config.toml
num_hidden_layers = 14
hidden_size = 224
num_attention_heads = 4
num_key_value_heads = 4
head_dim = 64
intermediate_size = 576
vocab_size = 512
hidden_act = "swiglu"
norm = "rmsnorm"
norm_place = "out"
norm_eps = 1e-05
positions = "rope"
rope_theta = 10000.0
rope_fraction = 1.0
qk_norm = true
attn_scale = 0.125
bias = "none"
tie_word_embeddings = true
parallel_block = false
init = "normal"
init_std_qkv = 0.0246
init_std_o = 0.023
init_std_up = 0.0246
init_std_down = 0.0154
optimizer = "cautious_adamw"
learning_rate = 0.00155
beta1 = 0.9
beta2 = 0.98
weight_decay = 0.062
lr_head = 0.00551
warmup_steps = 549
schedule = "cos"
final_lr_fraction = 0.03
batch_tokens = 16384
max_seq_len = 1024
doc_mask = false
z_loss = 0.0001
train_tokens = 144400000
max_steps = 8814
dataset = "wikipedia_en"
MLP neurons of a small language model. Each row is named by its layer, matrix (gate and up: input weights) and neuron, and shows model dimensions 32-127. Each number is 128 + 24 x the weight over its row's rms, rounded and kept within 0 to 255. Numbers have three digits each. A neuron's up and down rows have the sign that makes its largest values positive.
After each neuron's rows, "fires after" lists the tokens most often just before its 100 highest values on Wikipedia text that the model never trained on.

L9.gate242:148104135152109105120142112137153125122182164150138120116150136084133131082107113131132120142122117133092118161126092130127170143128082137149102123078122131096112110095105091111098106150125149180138104109090160117156131166138096107112121104136104134153109105153118103121135158167141114166
L9.up242:108081084164136114155120097129157146178139123160123116086128126161112130073130082125116115127152115165087121119120065088149116131149142128137105143114158105090154139129142137127103120130121126119145128130140144145131136113102107132139144126137100122165131139148126120110112138140115131159
fires after: "v", "m", "st", " v", " V", "im"

L2.gate559:139138111116132138148087139112163132144123128093111123124134116127121120169147121099150102118108123193134137141118090086133117113076135183128115149139143119118094123152119112102147095122154099134144106132125138118117127092095111084113144135165150104165067120109129104125140171158156137120
L2.up559:139121134114095142116126149089160142139123176133124087158134117153153118131128152131091148124111097128091126203115106150072163156124097116101116132130136142111194151137124169139148139127105136117106173120121170111140155118139085120168171140114110149119123081161132136115120121089121147105
fires after: "i", "ri", "es", "a"

L2.gate548:097144081113109200136159178125150158095152139119131086090147081158154161102139121126143175149133121093174127122131135145102143086145150134109123113075108131131108133151107114125150122159154115138127170146100156117105138164100158126126112141137146121146088125129133135137118145121139130108
L2.up548:093161165111106141123128124150120140115134129122134139124131125158178107164176130139127160136149176179113124101112197148126116126129141115135127079137155135165159125133136142119141108163171111109074177158133120104123128135103074161149129124118153138160105113129140151143111142105103118144
fires after: " N", " n", " W", " S", " L", "h"

L6.gate445:120136111119148125115131131106181142131152106161124115125146118112138161148127176142164125152120135100146120065120130080123126127117121127172140150131063108099120114105105110141128140125087123124115112124108096144152139141115105134158154125153156109155096121148077116143121103152170110120
L6.up445:111141102166158101118146129114138102121138147154165160144158136105136129092148142159141075085114115137118113161161112145121141139153127135107134159117140120103118175146108104134115136083117127134119084123148120126155119147062165147121152113112109035143119132114132176085160089133146153116
fires after: " S", " M", " K", " V", "m", "v"

L11.gate191:162162127095167148108142131119092111147130197128183099135173131083131137109112146132147078099158121093164141070122111129140147090097151134114113157101143103118136134136139091169130110102151149155111126140140130135108173106088106103159120159129125096158109140113101118119111151159130139167
L11.up191:099145115111143134119154122125096146123107153132121129059086134100061087128121138110133082093137121120150135140158118131130127173102077169105133159131140141093095156107113201130143114117140130075131152138152091131112137158118149106121149143120133150146153126167160143123146151068146094125
fires after: " S", "S", " s", " M", "ed"

L9.gate481:117119081121098085121142149122144109107152165126171132140146130155117145096110121135114142117159110149127111141137125131130133123140134106105099170132151130091144139149138088135159119096140166165146151123083111182136114149152150126108137108145116121166108114153143145134137138134135126183
L9.up481:105119115142126088152165153131132072134097155118165115092132140147144142115116121121090172113137101174101160135101109159135107124141111146134129106109169122122107118092141108105100144178124151128105135115155173169167148144088153149089132101142140144090088146160099130114107128143122116140
fires after: " M", " v", " V", " m"

L2.gate248:130166102094112149108108150137123146145145147042128100169120150106150158128160120106138104138110095171114118122139116102098105109102125149122071154139139143123113105113130149109175112105126115136147108096155127140145154105120125124142162144157171109122145110113115121155092161138125146127
L2.up248:123114131121147099129132141120134153142150144134141119117095143108142098166094114127096114151103122094104126151119120135098141119125181124122135132136148148151143145118121144162130168082147082159139168133104130157187158159133137102113122105095088156120112130140155103119175110124103119097
fires after: "i", "f", "ri", "ec", "ut", "ic"

L3.gate500:122106128130135146148114115137093142101154134138130162152106135130168148130123147142158130098144137142125103145177109136103129193108159137145129112115103165154110115143152143177109103116141146138084124116141088139084139153109140101093092150123104100094114092084120112162130119109150104154
L3.up500:166131145121106113167138085169110112125120155122112137116158113130125137156116106140162142119119122149117102096094181139143125131121111099188119143138124140114109152131119135099136074133142137133110160167107124109149119134130120131142140146166136141149105126151124139113111094119097105122
fires after: "at", "5", "1", "3", "6", "4"

L2.gate70:064092138161113177082154157133100139102151123139146149155141160128133117153107146094179139120106109117157093124096144128132148120140134088124092116115060131097082120159103121125116115149117162109163139129113129111153130141112145100143112094131160120153070112142135123118157135152090135098
L2.up70:129146142197142122127100154139133124133129170099107151150115126121152109101116077109135153127124138131125133189128148144170117146108092133113159198128139112142112138090124138137147126116083117114119126158180125109136137164170189101119102126133108108112093160165153134093160145167110133151
fires after: ";", "-", "|", " |"

L9.gate360:155080141113143137194138125116138151136136148135119146126172110122118160113130137104145125141170130080125131148143104134097095120118171140140107137116126162096165114133105118133087143102081153123147123081121139139128115148088123120159112093107150143167107110065138155128176118150092094131
L9.up360:087156102114091140168168119165135086129150104131135157156098135145100096189141152140108163146119119120156130140113126099140143134125154128134081116105145132135143130115087168146139164128118105127155136104144154110164102109154169116084136126108121130125097103161106098142175118121141142132
fires after: ".", " N", " n", " K", "S", "-"

L3.gate75:136095113115107143123114147131157122114166101112120110172167103148116098131152111103128122142124141114114109105146115163152154136087102177064114133112126150152148142133174112111173136062135163132123173185119141131153146106136113129113130132131105106119051117133127084167131141100123096168
L3.up75:135113126116084133110167148146142154134146106172108095123149130130095115118175158110106124142103139139089146110133103137172152112114085142094147129110134120160175124162143109112172153107139161151160166156148164131153127143142092149116107154129114131133113096114108134152110159116062089118
fires after: "4", "8", "2", "6", "9"

L2.gate182:148110114082133135154106124176130148141138100142138109084130134163155126149101098099113121129150099143096106122094147155100122116121112133150121077129124129153142153152104093109140099130142148134125183137118119128145138104096126140093111133128116087128116076101149115118106164149103126099
L2.up182:106142128104129144154140138137140152140134142138127124084151126161119173127152086120144114147158123090103130155157133136132114096133058128145140076110129091099156101127085121133129152138139133147131130155179152161155180109130104151106135161144133104134073095095124112134092128144145113151
fires after: " 200", " 201", " 202", "9"

L6.gate8:086137111169119137119095153110131152164170139083130102146153126184118123140146142121139167124119161107178131112159106117130138106125152099129095160159123129097150117140156160167177124100159135089095139115089130133137072120144145130110139108184135099139094130170175129119176132130134141109
L6.up8:164106123137117117157159135086125138133108113153113139092127125119128139143137155142105109148127120162119090138084088174145126106180141092116183139158124166123099121122143145127111147138129117125123110085107118102112124106167138174122106109128110069127168114142133149070144101114121118120
fires after: " ", "ra", "v", "a", "is"

L6.gate120:120143089098156097110126200165142112177165129096161130104108147087142144102155125081130164144147099126142135120127134114105141132140130119136142167107145109104172141129097136160110062142102117087087102121111118141162117097125146131090147102154073123146140124123163131140097143085134139120
L6.up120:128145141114158123117127135151099123119148129168137151148121092191116100135117141146103100117127109091167144115138142156160126160033160158128130136123108107157108136145094110089131175146129134166135145119122109134101153138112139111105108104179103134129113166165131100113186140136104093121
fires after: "r", " H", " h", " r", " with"

L8.gate530:135128135150129137099138110079086169101140119111136143107137137067150137130101149109152139098110135085146117114102139101116108147162107112144136126134127118108134125120154113144181135103122091130142120129083118208083110116133129114147106108143109067145146112141091098183145141120147136122
L8.up530:121147137118103128129093141127113126125140133135175137148147143153104116118128179125155149102130135164110105122123106091202144136107153176114140152177158130107114192136136125120162129162091148079124099127158120158130132162112122118122088121131124075110153116162137128118101106117131110101
fires after: " m", "i", " M", "r", "m", "Z"

L2.gate523:142122104112099117111168153118160189117140112109145131138136115173117077158113133140158180117174146111163142120133132126112128149106114142141114145091150145139148131104158110162139136161164128124135123153117135130105142162108129139112106073173106122131093151135146080142181105153128105107
L2.up523:181078076114108104116150116126132089156126099179120117086178107118128140136107123162092142128130130119113125126144152178147197174141121139146119124132128181117158116119126101118093150109145146155153150144117123110167094086150118139159166108108097131118161103149133134117112105144115086167
fires after: " E", " ", "e", "o", "en", "a"

L8.gate80:129134099108144135154146179112125093132096112148201153168126176151106199122096111125175093114119073107133143097138133121124106127110122149157114156094140087087115162096124125140120106090111131126111095090134132121154144106088154146124116114085134115130154110077144109119134116144095151125
L8.up80:129142140095122133111136139113118145155109144117150115126118096102117150151138128114117145151207151124136164130138165063179083095135098132075137122129133140144106134117097118117147091093150118114142146088132144124103159186104113094164153105116111162171118137140147124064150143106130147136
fires after: " S", " H", " K", "S", "h"

L3.gate337:076092102077086097161129176150147137076154111123129095139113152110093114169164141139131118108190116125110093102106116150113150097149150140111124186122160139139176122125099107101133156107156139167132123137102133185118132134115129115122127079118092105118164139122125120119132093104119120067
L3.up337:127085108114104156129147130083086156115142116135120126119129119122144115140151176141153106112167128083126141136125139138119102110109172147116133147140082183129116107139069085112127134121191166145158120139142129137070164151121109149122137120114146095070086153098112114129170121110139127119
fires after: "an", "un", "en", "9", "6", "ra"

L3.gate271:157099075142172130127097065135128113138143116107121132125145160126158123181151127118126095104103094074130136119138113135106117145141170147109125146127114142069154179157151145139138146063126114157147139140173113145158132113103138188107148109176171076113157139157126075135119130112147101135
L3.up271:101108101116148160117094106112119131143139154099104136100149201111157135091150135106110091147106128124143118135112089135135155098117177126123138162149153153109132144133164121120081125112123126147153117171148143105114154134088137141146183168127145105115135145143129081156089134109114083122
fires after: "c", "ord", "00", "k", "n", "ic"

L3.gate92:074103125098137145156154175138117123082151093115135131132143109132125116144164149114100109122139144138157124153118133100145158118130188118153139154129132085116132121094128138117097106141098132111105113175126134112125101175080139121105115099097145132136129145129152084094142105122123113068
L3.up92:129084139173161154141131149114138121101120102137106172062144110155148122116144122135134136137183145122138128129144155122104116121122123113117139091124132125112121121108123091129094103147130133130127126179155116128133077113158138148156136095094146157145069132118129143084161112140151140130
fires after: "an", "u", " he", "ro", "en"

L6.gate536:167133175127105113151111139119178096128107163091118107121118114056153170137153163136140151190176107098127123142161133136111115143130143133149101129100117161104138152169127121167133135111101148168091157137109157152148131126121120088131099114093114110117140086104107132128138130118138110123
L6.up536:139103123087116159124112127134107132122199132149137082138116109151124170143133100134085103151079139130112110125153122112111099097139153121126115127096198112159126104125092107141126159118181115119093157134121141159111138145137133124100158177187119122083117163153113107154125136106114121132
fires after: "ou", "or", " N", " n"

L2.gate40:129162111107119128139110107132085148127124146097131077108115143133149100108156138105101088129157102142120137127121141174147107141128152139115136137163174137144115179097121125125183153099120137144138169163161111169135126112113137162129128037172153136128158119109167107107129174074125118140
L2.up40:164118117122128117141117121156085149093131147087122101101099155111113135111149100095097109150158120128104132121120138167156106146121135133133107092147147105135113168106134109142135167100121116135154162167165118149135149098106113153113116078157154134124143150123146105125146175071152126144
fires after: "ic", "er", "5", "ric", "le", "c"

L9.gate408:145098096143092109111135128126150168084149133157151140168133112067126144124140086130139164140154154115119120133176113092113171147126125122091120108136128125102121096128149131111110162138109127134123166100140151165109127164146117081145095076114113136143144108119132094164163208109133160135
L9.up408:141108104127087110117172141093130133122116144077142135132165128122140115128116100140125111130149086128145137136143126115110164140144089117106101096126141110094113145118169134091093107114130133143139166133155171120157106124115071065161152091103060100131147096102141109158162130142149116129
fires after: "0", "8", "5", "2", "1"

L2.gate510:146120078117136119143133129119153095126165123154115094137146092152119131142162123134123190162122153108144137141161129090111128114129143108139100104048112152133152123165119130121132160172132116103097160189077144138099111125113131113141121131128088137113094117172127124140166134141142089139
L2.up510:120135129112117120073119167119118143069129145154124083137121117215097121136110172131115137123103124130144138099135142111107146087081165148127134146104153120146123137124144103134100131150086092136113187146084131093123120137169153126110158137129162123177126135145122109123124094133138138103
fires after: " l", " L", " N", " M", " n", "e"

L2.gate373:089102100135147099152135141110120124128144141137128091058162128083155109144123086103090136117149162116132164162087144094140146137159141130107136142132116114077113086147135116151102109142119146156145093133112115164107125124107129129133123135114118142107155130102108136145103158118133147080
L2.up373:122148113146155104157124108110140122134136118116139125059082128101126118141139105146112110137122102099086129152139145119182119139152134151162142145159147127111179130121106120131087130177104150148104098114109175155142171109107115122156161127112083159128195124142167127155144144116151129100
fires after: "ed", "ated", "s"

L8.gate75:125109150122171147116112089158134107128173132112145110146107126150125086184122126098122162151149121098120106109167098148111146143118122138137112129116101130097134133124116074148119145104104117124141130141134089098125144054107155085120103123115147122174151119115146161146097099111134141110
L8.up75:113165111136124074133150143117116117134116153144128146127140140142116110156112142121113107118165144156108158113127152139146152111121123180111169155150140133134161173128180131143143144177115154091106121140120098125123119147127158135147081139090139143122098134151199150130174149165136135106
fires after: ".", ")", "\n", "==", "am"

L6.gate299:120096128135112125099136142134112106152123123106127150150150137072145180108113098044135119096094143151139168166098127172116152092167162118182137171142094145080122166148159123161117139144154113139147107129177104117167103070111132126117125132135116094109145146131101123088112142114158109129
L6.up299:128132128118090051127109106093146171154131098114116137107120145111138146123106115116129099142138124142130135173117121098149134110156154120148143130124188116103142104127085160141121129100116154120121133163142159111158112121132110125127140121135090125114143098149138125094125117121141135119
fires after: "s", "\"", "k", "ess", "S", "ad"

L9.gate65:105109106156115085127168137108177127113120148136110105085161144097115159115134075104123136154122103139077146154151109129138124124124115148120127138117132148100168122115095118179148156107105177128121118114130140152113131107093131145108121133136143134114157128135131148117116168136072110158
L9.up65:084122139131122109126133100141168162140133125146074141112144129128109123081116132090099133143104098146108220151147127136131113112163112130144128137091144138150157165096122119162110136153150162087130130122144132152132120119095136126086129166096151154144154095138121150128125132114094113105
fires after: " V", " M", " v", " c", " C", "m"

L10.gate284:124114093122155151123144128111164129129127121113093121112147172128137148117121110151134135139151121130183097098163142131138148100117112141083116107109104136116124144075123132157116129079119135100107153134125149139107158156116173102119154122117153134123101119101147139103153140155154158131
L10.up284:110102155107142136134129146146096105158143138102134112151082123145146115099181116119106120141100124165133165141136117081112121174105143143101103135162176108147132122140131135134132124146152116135065165114130157152123113140111128109115136125141118140118114130147154115117166116065154109089
fires after: " l", " n", " N", "%", "y"

L3.gate220:121066156094124094105115119120125139090151134130131106136105166123133110087108120144153114126173134175104142134127109123147102125095134132101136113107131144185142131127165124131100150107128155180139183172135108116066137139123114136156113162122105122135118103081121099163116079120105117145
L3.up220:127121133139095170131094132132141147130126160108111114156120143147175158098085123118122092119107123131101110132120126150142134096120157105152122109131099161152140149126169109168151090139199140162157184134087097144121094071141114132169100126113153098131116100143108145134154091150128117122
fires after: "j", "ro", " pro", "at", "4", "if"

L9.gate182:106133146128121135102159174126073109114121114129152128117111109115143135111181082099099130140125138173181127128116142136134102145137161083144167116112136104092092166139112107104112106141103122122150124121138148136107111154101140129168105126137098123157106074131133128131134145135132165170
L9.up182:141128112135119127145085105132125185138134109113122110090113113098130145139144105135093103142140175159160149160163121116180112160143149137143152107125148118115121146102114114141170142192108107130120112121137160152131090151109106126180090121164088123122103099102114131123119130123093161126
fires after: ";", " |", "-", " the", " of"

L3.gate252:150088093139123150111152154143131116116143163179162106120104103112159107167115072129167129172057104115141097131158114127096172136125106098135118124111151123132132125127103133134148122141152131106066134164086179177148130138156155152131108143161102113118125101176091130133119161116099143113
L3.up252:130052097148133184156109147117113118097131078153145165144155131117115161071120126115166138151141109136090107092114108145116161131101133122120120136098152109156121110124131067120150113148107140167097133145151114120127106117132126087100112115075129146111148124147132159073149096126092166140
fires after: " ", " g", " (", " th"

L3.gate114:114161113096126121119133179145156131132159131145147104114105106101129117117099121130128135138137114143131163112143138138110200141111099070123125173119162131117150104130139120150133081108124143134089107146046145171164126130115151176106096131119087095161147089127119137138145108145151158117
L3.up114:092136136125123195182101129162124077118130076130129117122137147109119110059150169099123117163118163125157087145098117109162125174061117148120138143128145139160097091157102129085169083134149131127110136141150114115111100124106117102098139160146100137157133135115123134106115170094136110108
fires after: " ", " H"

L8.gate0:143106098164129119146143140112093127136127140140108135128066144170105136138139115138134131129072124143143092140055148147095141160154099148141131175133148125143121094126120156137153127109141146142113138116108112147154133098069133183099120121135107112120130128149159142156130110089119102120
L8.up0:111098109147148085141158113107100097142107119124114127083164111178166099126165117113105155164136129097084115130142134116134096139116128168088131114119145143124155161167116123129111159147149119121153133168190087106097129116103131117079125139123110111132118134090122134180096149111138079113
fires after: "\n", " in", ",", " of", "re", " ("

L8.gate273:088085086122119066147148149142148110100146151133158161136092120127132149133115139133125135182157139155108151132101117116138117121150144150122115137085125097112128122149125130145059079102117120150107148103088172110114170119096124133105135113119097154085092112145103105121113149125096107136
L8.up273:145108146102151110131138139153107073125114142135155111142147151112154173132109128152138118106123041125116100122133126111119096145132153160161133114156136118159130160117106146084127137134120166160180110111159142148130133133090117139058114111129107102129146126147151144133100081116129117087
fires after: " n", " F", " N", " f", " D", " W"

L2.gate363:147109112114124159132169152174127132098129122108148109114128088104122165085095101081165125168105116158109117116118111112138145118146123101131083121087057106142111130116122112123135134119110133167094067167110138109091150138149128145088127172151164115113118126108126123136097136135188156165
L2.up363:113170115121126171171111118149136151137146099121153134133137115117157119068133139138139107127142169121148119134127149122147135127119089112121147111116126120117091114157138159125124104124183165157108126169133120129120096116082117107092133139106116159144148109105155165129146077140163082176
fires after: " o", " h", " H", " O", "e"

L3.gate87:090111102102121145094090150109177133150174136131139145131105106082114126095166130116119124134130160148150130152131079116085133096129109124136071125105153124109128140107132112138105124108124093093138153097121150186098143126111131142144142095157077104125168141137088118125136138079118063123
L3.up87:184101120147156123105110136071100089089127085105146139173117136140153127131132125148113152092100073112155117105108120152070105148095150161113107121138081143130143119132141068088110141117122171149141137122135137124095105110172099100127116137145128107134104117179133155108172128104114113110
fires after: " Un", "un", " N", "2", " f"

L10.gate572:137119115127128123093176095122153147123124144112142055142107130140157130129149137138118175113135128156148102084185148074097170153112137151085111122104069110160136144079111130121132100114141141147133179131129140150108100121143124146153103083147141136106143143084142122173147145112127119124
L10.up572:114119133112137125111136101114121151107149140131133099121127140114122078081140108105108135164174106136105159128121093093171137138144179131146066137114121131161124185123137148129104174098117122156118149096152107119107128166092138069133138101107094144127111149079115122143153100116123166179
fires after: "1", "5", " t", "4", "8", "6"

L8.gate196:102151100163120132164186139143110119126067121136131140148132134094162133127160151146118153155138103153119133098110103151147114136105134151121124179153131131117136128159127140124131155104082110131115128101112154132126136116112170113151125091130093167120088116131157101111155116122114140119
L8.up196:137137126126102152119163109125133152142135134120133108091133162132131167108138142105085132116144119187168130123171114093177125112103128154139100089095130095158158122118146148168127123137135105162097176122171182137115144105144133131148144158138118167125120119174125174153098125114095152122
fires after: ".", ",", ";", " and", " d", " |"

L6.gate229:174111116111155136153111100113127150144108110165117120134110147145134133135155061112085159098109093132107132119120111121149136101151104112122089151127182151120122128157101097127150139077118180156142133137122102141160127107128090146113091125156091129060120110136132114136129181114089122119
L6.up229:153093117114175163117117079084089161152117141187122166115117133136132148135150126135100096093117133147111113122136115129139099119110101088123134128088144159122128111120106132117141134080178163186103141148104151155153133161171112138066095116138098103086110093144098098124153128104075113151
fires after: "ir", " 202", "9", "ar", " 201", "4"

L3.gate553:129131145168132127129099141137122160120163132091120130144101137143170118139156132113152097126134155135109071138113127116104149125111124138139148096080164079135119157088155081147171076140147126131109157122114133143112139116165103155147094128155118145095132096127130135135148115120081111143
L3.up553:139150128094107124072145127090119180127136182068119141146110146134143134106122129132121119098127138145093132092124108103130152124139138123142123092102111118128129133095158109160139114146173115149177141129082148098131150139129110128141097131133147152113131135107153099145135121171129108127
fires after: "ub", "if", "l", "ro"

L3.gate319:154123140128123109154138082169114133132137140109127121135120104090181138147108087110137057141126130115120145133134107159129125136147120116095128112114084096104132148143157136163150145145165149144083153126091087128130127108119139123116128136173172141111129114114099141168102116087138087171
L3.up319:101110112145129117137138155155159089114130141141136160130141111111113112167140075143083161186103124085127168170095155117090128136151112114116158135132094121091140105170098208123085174153111151098111119156158118127158105113095169141102139166082139108132109130128157137092112140129131138127
fires after: "\n", "-", "."

L2.gate50:157094115142170119150183150118116131132145108164145097135111111168180150155100146130108114101127159114135060123111144115137182147104105133111120129126142115121138099115144087147135125135168143112100102135099126132128130152154107108106102137152117104090143085111141121137152123154139076116
L2.up50:130125085155133138111174163137143166142102116173127132188103103182161152116117151164130135082114135117083103115134128155174159147125101116143133117108081132115127104137127117096122118166185149105125140163131090130124129151152147161134108105139089116084122081133140162115125123171120113120
fires after: "\n", ".", " al", ":", ")", " ("

L2.gate357:134146121135133113121124084095117122150147133086116102120162162112141081092156115094145120113135121146135091197130074107140107137127133163124133143118138169167120138140120128126138120093118154129148131161118114148112162107132110118134146118120094115116160079145138073119121171145099106111
L2.up357:136155110120119125098150115106139151147133120107101120154123119131139132134146107124128133129127112120118109186167068140132117125139119153114145169131140187133119126135088133123125122127104107128155153154094138123126160103134134092160157107074108129141145108121124125111099121132126144089
fires after: "an", "b", "ul", "i", "ic", "ri"

L8.gate322:104078111045132105106115126105087133108139125129132145110138167147109112103132129097178132167096104139142165128155074115184112112153152115122095180101146092133115106118082143127155134122134129135136163127141157174117098132108158091114129115132127137134137088201142175119171151095124094119
L8.up322:124112147135071169136124167145122137116135135147124137179164087116112125124130183116145096084126181118090127095133129126160084132097128165123134148156115107118123143147117116121113131112138134134150150100144112137099127172076149130157107141127111104118094119157123123158134111087103085104
fires after: " M", " \"", ".", " m", ":", "\n"

L3.gate550:129096118165133133084168129119097148102158130123142155116126105127158141179176158116149118099123129102173156106112151129150174102128131132126095171100138087112112099136107090163169103125156096150100080106089098144137144107121154074093171126155178095104110156100165103132139104146173129131
L3.up550:081163063124124080124156141134121107136128112145174141083111104086130164143127118144125139117155138148164130132109127144085121142148133137132157144098166105132078154106094113126129113145111113093077148090160156146145113129101156126121132119100130129114104138132138151113153140130151140126
fires after: " S", " s"

L6.gate519:163137157131116096118127123126126161172117165101114111080160145127123126138134146072142120098107171112155133110138126089126135152137128149125170162118140146115152175103114120170102090112139138077086110147129057132182091119096127129133135098136105108094132128105126119170120148152129125122
L6.up519:192129138104158095082131110120086150068100142092129098081140122161101133124130096138167163084181109131137108103150084109179123132115099169107150111106163102133115183114139133092128149129122093129130218149134120105139150131109154113140131123140137130144140133170171170159133139122165130136
fires after: " s", " S", "s"

L9.gate275:125140117134144134145141129158094130157112097109143085104138198131161137095147118118142136135146081134194147161108126146150140133132146125137135106169084118090113130192136169168104108105088176164118143134099128165057125121116168132129122092142105128141118103103158122117125118114123134120
L9.up275:118120057138098131080078113125127128142123089170130120111118118107122078089138129121115126148129091124098110119140164126137152120132158110131131164098125125148136130140161122093102103104163060143121178095165111113095165142140129111123150124145139132110130147126131142118131127102107142152
fires after: ",", " r", " d", " H", "."

L8.gate216:093080127120125129162148114113159103115115108156143156136209131109117161129103130083132177093161113134122066108127110097143148119152146164118099151118105138081134076132128107121094100089120161116171118151140106096129114135098146138121127096151115127138134124117129086132094160138122162106
L8.up216:152128096114156099149142150159144069133100095128170190179112111119145155182161072171133159109143147125140096152138134147096115126102111124145110149158132090128139142121131160105127154118121132128128118095149117158144101128109118133141124093118123149121131147121115111115162141128103121122
fires after: " K", "-", "K", "k", "g", "am"

L2.gate23:123107107137175113129213152092152168116169126127137121157113114168126103116121140135100116134113134120139116120156124138142149135115124120100113144103159158119143117134147133131148120106143154122128118137079149150109137157138138132158131130177104110104111109147100115151120109126136072145
L2.up23:118116097082175134133164138146135144131117124133118098145107120150126103132132151135062100101137152078117098141120135148159129146088108161133131140150130170114123113156161125106127113146160094086183147142098134087108109136138136107103128099122120145097123098127145147101105131150100134129
fires after: ".", "==", "\n", "s."

L9.gate195:165112109106128133107134143144146098131137176162096131176072138148148129094103146112114130108144090138153125078118101119106163136111149136108094143139130124140125099111134135122117117085098080123093128098151151149153157110113126138175109100160079111119127123132128134126119123094152131128
L9.up195:149115151136104123159138082116155112126124097129117128087122149164116113102141105103126126106126119153147117127140106119108140096162126147133090125128124108113146163132138123159133118084133126111116199147129128141132123062120143154172154144122134141136090097120067142131179129104131143135
fires after: ".", "\n", "s.", ","

L11.gate44:157092109143138085127119105177113089152106124166155165108145096151094135147137129136107124108117114089122142097142091122082116116152159124136150156077110122126153171110151162167160114151153156138105106162158111141115151154144113141146138148142096144145058120134161125124133087093106133155
L11.up44:176115148128104111129121148113154083131108132125162135156115128122105154138117093106104119096148143092144118153111115150142186199118156144112159117113102118093114096108149085141169182139155128102178145161110121153088124115135114100110134115099083105088121119116120161154134154133155132106
fires after: " ", "-", ";", ",", " the", " |"

L10.gate258:125139081110187135134103112173080121139135118174121150146108117110149112117091129157156131161112152121139112149179139147099103134122156127129194170128085110102141097105129145132130173148120156110112128130119099113128150095122137120071104119116143128121113113154145160098129099087130108087
L10.up258:124132125121121104119108158144121125146162133126127139095113114115089149153121070079071090134170151113123154150123129137126070127095177158097162088139121139151121137144125139115181159142083160095129131144187078147132141111119132139135094136119129120113129100127117158143128162121126130107
fires after: " |", ";", ".", "\n", ","

L11.gate83:100077146093124131123173137103149112123154129103093138135134109140125118110117138154131132136146144120137127108163099114108100078097081110083115120105081143128101116116108106162123172108178116134117142118158147173103119122097118155119132125128140140092120106152112086091135141124093112141
L11.up83:121119127106106119139164137128140139100143105101105165129125128181132092103089136138150107125097127166156126080158141116140141123091118092123082110124167117117149141134113129139137151106151168129082119159111196152146145158157171118147134138090110143145144108116131129141153102098102125086
fires after: " M", " N", " n", " m"

L6.gate62:069099140136111139121118187111103083121122121109139130129157178083132130111160117120152113171123120117130144134154161120120102139123088163145154175152116148098122148102106185127110127126127171149128167191132123130078108135134153145098113108128116116116110116124180113109171087110116120097
L6.up62:146108172135113126167105127103160109153152112098106146135175123113173157102176142113127131107123152112089124100149103141139118114122147109158124149139142150108126153129140119155114091139149144136113112143154125128194114116127145162104144136106147127117146118134139162147139150131138114095
fires after: "an", "ran", "in", "en", "u"

L8.gate442:105113099112138112145157118142123118117142092130148147113142116108144114146136115117125119171158140102130073129141140119105168115102120123134111108138109148084127114092121129119132151124108104104116123147107097160159077096132142112152091060108145123119117097130112128117136112151135120123
L8.up442:186152130128145109114125140122085128109136131119135134141135136118112162138124111099078092113132126127135142117103114150073109127100145104103127165170142104152102150084154112129083160105140084087117129091174100132177119101128148132141142122115162143106103166136119135147141130125120132122
fires after: "i", "-", "_", "in", "am", " "

L8.gate475:156110146137115136099134103116130140106104141100138107100173168153139141139136071127121148154110135176149100097160130116095154157102077072170136168092108148128111106125111130156170104129160117138128150131115179122110160104160150112141118130158120148112108109132130154114200146137107125095
L8.up475:072125115087108129132150170130172120132132138127143095114149112160129113124149156090146143131188134147096124115155135157104084109091129120131165125100182177093113176157153124136118108124101140132106094086050134118122109148108093157120162133131131085186145158134113109122096123110130097101
fires after: " ch", " Ch", " p", " l", " L", " v"